{"positions": "rope", "rope_fraction": 1.0, "init_std_qkv": 0.0285, "init_std_down": 0.00284, "grad_clip": 1.0, "decay_shape": "linear", "seq_len": 256, "doc_mask": true}
MLP neurons of a small language model. Each row is named by its layer, matrix (gate and up: input weights; down: output weights) and neuron, and shows model dimensions 48-143. Each number is 500 + 50 x the weight over its row's rms, rounded and kept within 0 to 999. Numbers have three digits each. A neuron's up and down rows have the sign that makes its largest values positive.
After each neuron's rows, "fires on" lists the tokens most often at its 100 highest values on Wikipedia text that the model never trained on.

L15.gate11:431568516434479482545427540481503498450519557485458460537555479468474533593506451463538482533447504553535523600505460514499513511567534518522497415461531487509528501473472563608473481422522558497494521477503483516508514532526329506533502495605523402487470486488543499497454416617444408604
L15.up11:548548486428539556546489577482436542544438474478561461573537471452626538508566472489413606600528462532511516435573408409454462533447510467374523439562496484621521497523471558490508546426477596475481444480525487484480514615565444559491531507502547524546522491478534442442488504562586467468
L15.down11:399537474483414546517472538521500495356472608507572535577493472481432507558505524400493544457518518536490460621481524438454501659501541468427478582483511559485553452468509537519527553468450522477452517431462436507480504513486485469439431513515608445556525487483466594437492465569490439539
fires on: ".", " A", " a", " I", " |"

L13.gate291:556482464474511500413498388401527505519529542523491523453512515481425580554535454551562567443447423519512519471498407397457499539454466579538460434547521512501553480473415489556459544510511511537472493522434445559578451542416472589455406500602550458447469420547511472448529509439473398532
L13.up291:386587477538452461537477471499451575500525509377553475548449529517548539479470535507540507560594500584540512489529608405569483488578485477607539549475474503572535555452548491470583504502457586613347533575576507390574549512482505547492464424461525559522493505583472553529510440498566498548
L13.down291:534579498540452409535548573405435533403540374431487446493467518491590536480434530523495432536518549448516491576548482496476539393504517569533496525433468445584467492508492487528553526470416580515553440446561571450480466523577507516525478519503552638613600549538483482473465470474524513510
fires on: " which", " that", " it", " It", "It", " film"

L11.gate125:445606531631536523503472433562505512527565585471477469551523472440493428485546504548517530541552535464565521404541588532616467484521490575526487540506491402495473527438497522427506560415483557509476425469453436465480452534565574509514533497439455555530544452506528529586411488436525454503
L11.up125:445601514506600604525454520515491521527511589487573446511499552501580504504487587508604541475596540471546578412388599561540479550549488518504630498524457444427474537540475523560539387472460508546413462482446456440488554535518549518502529428555471511440536471500521520480569515406529417436
L11.down125:459614498487468499538570514585513477465557381469483517555496527534492471432513515445570539519428430454489429532544511562496538487507490573564436528545565497617477413547465482604445545434523505462478605543520494591504490559451474570516475471433534474469517572505435531485494457564520489642
fires on: " by", ".", " of", "s", " time", ":"

L9.gate69:459478532437560521541486451417503493474464539561568479502540541476522501496497476502433490542526582530457621476456468553547449542407568400526507472425590456527568459477443573609478435519496384511598549520554429477455467433532520461488575518565529491495462518562400545501461527512553499535
L9.up69:503456522460467436501454396407549545482584551460526457580520524472511546454487496525547501447513572479381600528528583467415459482451536406377510556549483441512530429523525417514549482477512433448547518538461431521460396485462524439479476505501507552408416487549492518527508435511524515524
L9.down69:535440567466503443490501490444485503546618495533533480521510464540526528506455476477499546485480579533458439504447532493487404536537453443448462582523518494533575544424529438559511519544586387482429523524444479466512438554558518480477492559651571517520536516485360428397509410519469522449
fires on: " |", "-", " of", " 17", "&"

L12.gate29:494524553523459429484552400496507452464475487527510365515497586455516472468471509527472405503461530425524546479508487477490461491462555427479542564501555571557542580517477562483452460533482538473515483513451572569571486542525382526463508515568434466513399429523459391487480511433538454489
L12.up29:522514456466425492567415462514522548581451591531499513483492574446522497529467436446535464468502439561563517518492462469458520403442555464524439478533594640495596494549449538479464486474513492476516527560529574490511522441507568552418539477537407486498422557488511541474537544541445571440
L12.down29:403554500547508504455500579533574509598405560452477517425506591474417524609520583391537420531500496482517486552403483508432493411493502503433550474426538554506553510508524497399528490484418624473437451522472523517550546479561426569490497515471469484574423469469471522482479566587456466427
fires on: " about", " a", " of", " approximately", " just"

L11.gate120:492480476502478466506508568490504540560471581468430520443465452528435473527535606511596550553526533535539497519472557538560472473628501542501456551522575460453512548499464440530484437538529514531527444414466533366519649533464530501415438419513485535524514490514463436525495509400492437508
L11.up120:456450548589558484432450488475521501510508463616548477444468493546485493549505530539515464459470480499554648495575451526645552501493599573509451520492390543501576527484471556441533482518408496491524437416418494504465499440439605470554469375471457532518565519465554491595492572536483522492
L11.down120:439496489459384479447470446488492442534590499517425510510475560493444501546486499589531570481471569544460478423461498430506439537503494557548533564504509475492544512480400459541415498463538464644493529509550504389584469593491428531506564547580467491554472455532471448520539520592469549493
fires on: " the", " 0;", "s", " |"

L7.gate283:495582451524481429476410432570497482437499496578483408540525467505494487519454446517557570616528549552517513475517512476523474467381465442506540498525550480508509579458505490373497469502424522497488466595406468550489512493420445543516452485612523511496447444509537462511524451432593526468
L7.up283:435592409517536442497530450469505526494536503572359557535537478575419503549499480503491552487431487581547486503527408441541475509593431503492519523561487482566557589527538508434581513463506607557438565499514520551581525566542580522562481507533385527519434516579514509432511466515427445487
L7.down283:490591461670472444501507535512440478481460521521522549549495472560464467467463479535493511542450537572573486428500377508446474453565494525492512509449458509573476535488484462544511626484517566477380522504528549514512553472449558483496484518601459498537504432454560560401448601495483544560
fires on: " that", " which", " film", " what", "What", " What"

L12.gate235:503552576454528423475526418538504539485632390457525552560489426548367476495447462454473479491575509496620627591525440465492521513547442517487521431523447601577553534536530491475514483541362501496498448601520452485505446485459489487441490511502515509526448451580542484543440416435556488495
L12.up235:524526504400468481471477510490484498481601504453508517561469488564465530570529412539458518559451445570554487481480521430507494414459562482465428588528528454504625563512518477506499501576393496452529561640505466530527520568364534436541465476527579494464465462537589470541466512416488513523
L12.down235:536538489510500604453532429473556534500521590584505546518455587456457490540463446517497515545476419552553495462460488521456462356506539522608635509451521473479474576483543405707514433599524500483440563464530467468455485471504487571473380461533508542498508542495555465465503496450487437511
fires on: " that", "\n", " which"

L9.gate430:497493500491414458462564472523474484475482459573508522548500531506554515550460466583512499460430494457483534362537432401564433575484535442496587468392565506557546485497524600479510553568464448455466571519433595549473532524622511510437479493476515515443549500591534517457508558559531464559
L9.up430:498481576487437496487427514494482510443529451555517503583517482521533526480449499531506457505564464480420517461489455433522486500493571424531522438535500471479479594423485462582607447640526515483511606511442453504527408628519532460476512484432447542485547503554541549543385458485539458529
L9.down430:492509494466448507483576516551473530522490479421560372529489451475488424540435570422513560464505457548594435529464468527490509556550493459427555550480493539446462478404435522495466412575505505460540479452563530394533499447482390522550479486580551415560475453441489472481455531563423545523
fires on: " in", " under", "in", "In", " of", "-"

L11.gate154:467514496465436485495531421490467572437529479520520519527468418415521464494479503521474434579484463411465492439477531518533514504500425470519431460525535446517494544474518528512543528595501538508470441511426495465480520591544485431431408501519456435500535537394550525628376490562476513587
L11.up154:462573528432518577548575542491505501549598531502475470494515430541375447473454523498528497485508536515497534436503431552497559563573500426524491436490472485511514368454590489541469584491564534564464500478470454379472444427528476492535469439480492426505485482597458538476521491495542448469
L11.down154:502524484573461505481495443509549481444557536597416541511404643454494540496570497606466431550474474473492558469499540485473452425475466449429508604544374484533403549596479526433474529480608490481573573525435517597518503505531466621512482592533485462429527598440488459508451477571477479643
fires on: ".", " ", "\n", " they", " by"

L12.gate364:398467521491588450419553471466466451549464504476482467495520594504509527550530636545497492493479432493563527505445673482565545491540520485533418544450621475468434527528563565484539532478597584590539450533473435439419438419549427500529461472507452500491422488410508539491513422472524522451
L12.up364:524539645529513514506496500508568520568455445584429523503504627456542478470466562515512440539481455521508478543552596448448458597548585493484453535517557466473526529530529575529496458477564530460552541448464417435564486442534328449491548513536501492473481527430565483529542517420520506535
L12.down364:515493536510487478521435519416525529508575517623490585509491541454552605458562506537586543566508468576537489457540496461487413581604543526482581556415471398526534505539489496522499490528498500443514554435553459531518524479594418557489548509558590570499545453511497483522585509471479583499
fires on: " ", ":", " (", ";", "\n", ")"

L5.gate227:384497586477400614545539588500496498403460529507537537552466507374486458525514551469552510453446508524486546517446578565533481518451478492467460552480488418487448412416524461499525506446444484540452471528473418480473440479478523498548485421430478465500530455509487474534473538442527498471
L5.up227:523450539572523529493619499490552452465579530445536456457490513431497516489505526458548494424561444542440546546433410477510507554511495447584469512545496468456510525519495461514474540531491516492578481514458502446455427503612459454528448496482449420534538496621546480624466477444450545329
L5.down227:538485516565540466538532471491524491453583558391585450451485479481480486420639553517526361525542443516582527398530569512469501461437579508515428492471545537528494449529527602550504540563600534490386553415486542426433472475507513473534554543515480444494430471492527453461448536470451494478
fires on: " States", ".", "S", "i", "s"

L9.gate255:558550509456508545482516603462493523519487460514497547466394572604484521471538641494449524543484499493519469437510485452535432531504513558539473425476493509434493500558517497497528475499536503549587460448443380423461480433525530467462501398581472561477450442451542532588485482512475539616
L9.up255:410545566527506501464575492549521521567528488520606535577526499377476448606500542605554553505432461562525519555524523410613438613517480515533533568522548552570542469465450540452455497522433479538614524471426531462585484497520504492528503507592517501555409491488504541547501585463501520495
L9.down255:511586517557459526453485520434513438557535437490417543416403538565642533523429583526491505628531526507505426507478493501584571548503494530492508599420538567494486530489462456496492514435527487552561545487450502467512511533531492445379498562570555494559514571467526460502623446442497581486
fires on: " |", ".", "\n", "/", " (", "s"

L11.gate341:538586504498544475476540525528419468512446482547431452498484613509525512492535416493541451503544516532501512462437434525480432481438461468551471545430448439460496516580578505549604490494567580487486564536396581491512453540519414483505456480559535409541554478470503495531581471429577476521
L11.up341:606511511555384481533502556559443536542488524540525558552451537466594550433414439481505434508573532580564515376529521476538467515435500512447551521396536579443517421456441441507397510510548525483462439488492501632475551492475546390527469503460431416434457500491534433457556542440445453496
L11.down341:400468436545584529447417496509465502466532542485586587535514531533531393503513424588531483510517464549536423583388469503470551512468549520508519624514546502435566481567415543571518515511544450501470496552456531406520534479493442523498497476540430389595456388502567522428457626496507512490
fires on: " at", " of", " about", " around", " approximately", " than"

L6.gate323:516480473476517478578491536551502460452509623507564488496581478498424459569573517582523592474545596510443511480438514470516509467542483473487461554593519549517557509464504500540516498397391464550439472475483472476492425537547604420519506565406542535457466463526403464412542590417554499526
L6.up323:566513467573544532651521485488448441502569441498541529578519460434520486433556536539513466345493535527514500560463468440532478378517462522614432481481558523552553600543453503492463482501471478522465480530583477537435469476462535508518422514490447419511395445526533536468437578404556471424
L6.down323:521540485441467573439463476564509455421476461422504527452470531577539507475498471458436496531554364478533424435566538525522500617504555529453548479430502511524496499577450459556541464471531565540528471520410546421448605443531443488539480490575497523549514503548604450526398480426410556531
fires on: ".", " Department", " States"

L15.gate150:601494443551451453529407470592423445470516501518472438551410449352490521514518452450540528574527536465425494495405470481498575494531591503538496497425534484543461490550522570625450463513432507448494532496573459493516409541604505434569401559509459501552492468471418519509552519460459423477
L15.up150:527501523523506482517476449492399476480504594502520467459545484458534670462582499573503515516525453463362664428530491442537584560520538534557510462442507493534502496447427544571495495530547555359449488449555519519481563514534411492480443565551509470549423499447468497590546524520527500506
L15.down150:456436517530410478454538462556500549483483428520428453531472601555428490491563498494498501496519533422544496500536523506494531429475541418494518433453559494503482549546509452787514416514599500545448472515466526473547455508474513407533493529508513512499574477470516477571571447525435569553
fires on: " at", " of", " with", ":", ".", " by"

L3.gate206:551445462453564468499618508505500524287477421469442511544478576468460527534518451489506477545526491498524499594489546502623498599492524500459608462522504414564551408499454556445519547518473515538510501446523596488485527553453391509442418468447488461492518481437535474482542473566512395543
L3.up206:616500483444487481512612479467453512429531439437453535530557501471516458568454422531373488460532546521514552576556475507520532478464569493461581484502586515494499523464402520558475486516456478437538485521527512391485411466393478544445529497445466530559536513457512486522566566626500542433
L3.down206:505443461527525525505583429482492504416527477482533573511543412571450471431492453472496577488546572493488411561475477520524477648564550526520534436570429415480514483411494528640513516506537521449518410493433469597482493474405552523499557413546448496506444443424494534422535473623525458462
fires on: " D", "D", "d", " d"

L11.gate401:461371527540417428515444455553463449548465524515448521457406517385545492469585459469511533401488507516464502485414445426567478464456510508486498545456625473521508540546470523500581487445554424419516464459438496487484417495457490444451451486445513530534416567467469472465501431498528521565
L11.up401:547473474556502524513555417492480414538467526471486436422457495451457493583561503509507518476495507523428463581551391559462507498439572442554502444537447354535457420430445519558508406407453496482536453515484496519434592622434498510509404541545560586433458479534389483492430429464500467420
L11.down401:485547605419540564513478551473442534428468413526470534536471514496518578389520588379483429513492438537495360526523571583516500409500527478478505524503455417510509514498461548547427456478518545516540407543461458467629471452478529499514424450440489428507496462494537467495577532474535445570
fires on: " of", " as", " for", " named", " at"

L6.gate151:567549476478503414477535517498419520421534489535530477484498519512526574536487658516475514476485536575488554554452405484519540596427531523517551596570414523506462493578444462396482480522480463533487437410514475378453544625488555450477544471472477504490456517595483511555518483473510448412
L6.up151:497597474529423421491581387531497393542505530581477463503507524491559451430509529560385453566494525501556556536494467542474504574535558489480547426488489522522527597499462524531570537451434514421510380535404498555567456511450526535514536478444550475474494491579426500476540604604518459448
L6.down151:414490468498453504592527436508462504519480518521466427512439511526556447439438518525384629564491524519492403450555518465485452421517576473442495486500415509534448473526474509578433510477434421502420568492469491526486497487437485592455473451492565579421616463472525421527489569573497514507
fires on: "s", " D", ".", "d", "t"